config = dict(
    lr_mult_o=1.35,
    doc_mask=True,
    train_tokens=284100000,
)
MLP neurons of a small language model. Each row is named by its layer, matrix (gate and up: input weights) and neuron, and shows model dimensions 48-143. Each number is 128 + 32 x the weight over its row's rms, rounded and kept within 0 to 255. Numbers have three digits each. A neuron's up and down rows have the sign that makes its largest values positive.
After each neuron's rows, "fires after" lists the tokens most often just before its 100 highest values on Wikipedia text that the model never trained on.

L9.gate383:112163154082104137130119105082180191120102084115122159128027120135088191110143152183116184131121074088128079131170129122089193152138072118167135166069078143115116152112072106141145125176127158124055162129110077135189167094148106167169062179142100147151166114153077088133093153154139112129
L9.up383:070156105147141128171101146116112089185102155128101090109189148114088149172154099139109128133170136061126156111116110153123046169167154123108183106170149064174166160169111116104169158094111101086061115147157154128087097102133136166098186160173133091075102162123175117122174183079123104104
fires after: " f", "l", " m", "le", "p", "res"

L10.gate8:094073062159132158101159074081134146099071147129111132133048177163083125123109068118127160161161100140098123178143087186192064128099129166117133147081122114123058109178108125172112192171113151157137074136134134102105093136141157191174124151150163124082108157144122132129147110175119128121
L10.up8:140117123071226145131127159163119112152066173153063142132107153136071098050143098117075117139099131163127128135120112112200126130108104130191149104092108065170116174123064109056139098127061142196101147132197147134177116123123080175131154181119154101138166118136096142151126132113135120156
fires after: " to", " w", "an", "e", "ld", "le"

L4.gate368:111117107189090148116170080120116151132128095173087138082084133112199125123144075138125133146129198110073070117210185172124119113136112178138118078093145143207096141093110121200131085114118091082102107142198149134120123089104138134110076127111176086109134160108091145116150140067118121147
L4.up368:133166079101140106124101123083167108097088164102186107161118200093114145187049167103142119140140123105088110074116105115205154101102133159163124123125121142153141134110065109164146130128057136150098088133104123139152137147089150052102140080118161115178131129124145100132111094164128138140
fires after: " wh", " R", " r", "t", "ill"

L2.gate105:122137152090135195140186097134119182082136124205078170093119143137142107134164111124146149126143195143115094143128132089041129140110139089085095160143230117117113147130129110118130151100125180158144142165168154136125171149109112138154154096097066123130047144128160120126151180118173128118
L2.up105:088104167149087119163159119110117205125143096157096153098076126150145135163140179105185139157116144117068124125138160145112097094139178075133115195148180145108072167147113166151111171171178139165165141153130138133156108096187084113087138068151142136154092114106097170127098153105130111138
fires after: " ", " a", " (", ".", "-"

L6.gate132:053108149116113149193138118156137119058079164145136155118108097114075095186095133087155119108133124127137123185208095108079102145161121113119073118100148090155152150121087139128118095110110092089187087130143104138112103110186103098085128096176091113122103148159145116081133094169157134177
L6.up132:119081126128122123170128140165103171098026140137171173134086079075120093143127159036152182209142114185168119159145106117109124132143139126095125164096130055169161083092098148121159089128133091081145105096169164128186172101124087080086101083113082108140112136104129085159088149156165136151
fires after: "r", " s", "u", "or", "a", "s"

L10.gate80:108199131107172116159111163105182110132094193154112135114177113156151128176136179130102152178094092102106128127167153094125159083170093145180174145140118124101176084168160091127159144100129117150108057154112171164094142140145156150153123130100115142149147119126083080192142129149106080123
L10.up80:176157072113133103143100177120094088159066132107111089134142065121140148103154148162113125116136192109116162136113152131122099148151171099160126151091120065198133125128145103114163187139135142120116140103156100132107167096169192117046118153088120123102133142130159095078101131099109102144
fires after: " wh", "l", "p", " se", "el", "s"

L2.gate216:126121109162159133097129177120165119080081092079167153097099083083159130131126106143159174136155160086079156102128120048168123045141074114131131159138132096179127134096088121168153150152145070065140095105154107147178181086146129154083175056172126121120120157106157062098112105157195143115
L2.up216:129077155177199129151117121156146116100073124097151106176138125199185108119131106115117164141140160113069190132144119099218115083125108099169109109119176100175097150075132132109184104132184128103138089135170126157127156067146131122130121058147095140071075129105131162084130121149136128095
fires after: " s", " h", "a", "ar", "art"

L4.gate209:116145208115173136158132145070168139157129124147091128125115138138127173141160041145156134148140119171121146111071121160102119138129144173089125125099190124187216157160082090185142060128085112146080107157202174114152154154137142149151181086169135089106128218130116164186180139160114067140
L4.up209:122128159145112131166098117090161155132185125111123106184119129138089116170122097099117141139172119104142091086150125146131134097109159120154145191132157133079157129129077126111097086145120131157175089110109205160103116136113116120100138141154158102171142109098131112115139154132097136153
fires after: " r", " R", "us", " E", " l", "he"

L5.gate82:135078147172172105148154117115142138102175115136134108153137109121150152135149142153144194137190117175094074081079137204111109119181172092131134119195154116158152165118102146190122173123077173139159151199117088130137062061165075100137146120109101138119101055082154098155153117094130092078
L5.up82:071126139146150145084094153080085137096124122114160097138166195087122141107132148098129123170167115096090163157217162120095149118124142088145131131176168166184126185091113129157151128115064146101152092136134165142165105037141147128126124123123140145101173160177156134090154106057105044107
fires after: " ", ")", "g", "\"", "os"

L14.gate57:106150125154094071141130143118090133103116101131169126190179129149134118149090117116132183195118135115170112124099125136192133153112089157163200178126098130148057101170152116122159170084180194165120111148139093119120139161129151169168092109134113130105132148085134098061151097099153157121
L14.up57:170094120165141144132137171104095153091114141111098115181123135184130134104143113135121133145081109198172084151069158105153149119064093175062178149110127097153057165162118120077090093150107132171086134153113140074096113167165100105115100085203173101136120137111148105132137150138116156210
fires after: ",", " and", "er", "e", " to", "om"

L2.gate356:146118063117155140190166083140216133099100080135103155089119173179099118095142117151070152106123116097126076150094135152090118137136155106081098184165093211072129138085146073123116111152175156109144169128117128059114187194069123108139142095135099123119153095187161127139162163160110119131
L2.up356:068115160087178096116185155083118121137132138059130102136131122090103109161218106087114120126087146180126129130159134152127175088162095069125091126088104105097081119158117124141105055133198160200097150128101082145139070141140147113106154085112167149117109143128134134146108118131129174110
fires after: " ", "–", " (", "1", "\n", "\n\n"

L5.gate288:083175119158097144147151127135101161131182160115190160083210111152159071070189066094153145089223143108132155129092097160165120200141139078126101109157200127123172090118140138143094119105098117114104147110064097107148132117150125135102111154134128145123042145091130202103138123100113144118
L5.up288:116109161120148170126083121098112080109156174090129071171218092093164161165177109088115159134210104188123192107150118158105121133094107127144117110098184154083106133135160155183160149160141132138155114162119113149171123110099173194080114127109145129172144155106102138149135084062133123095
fires after: " ", "g"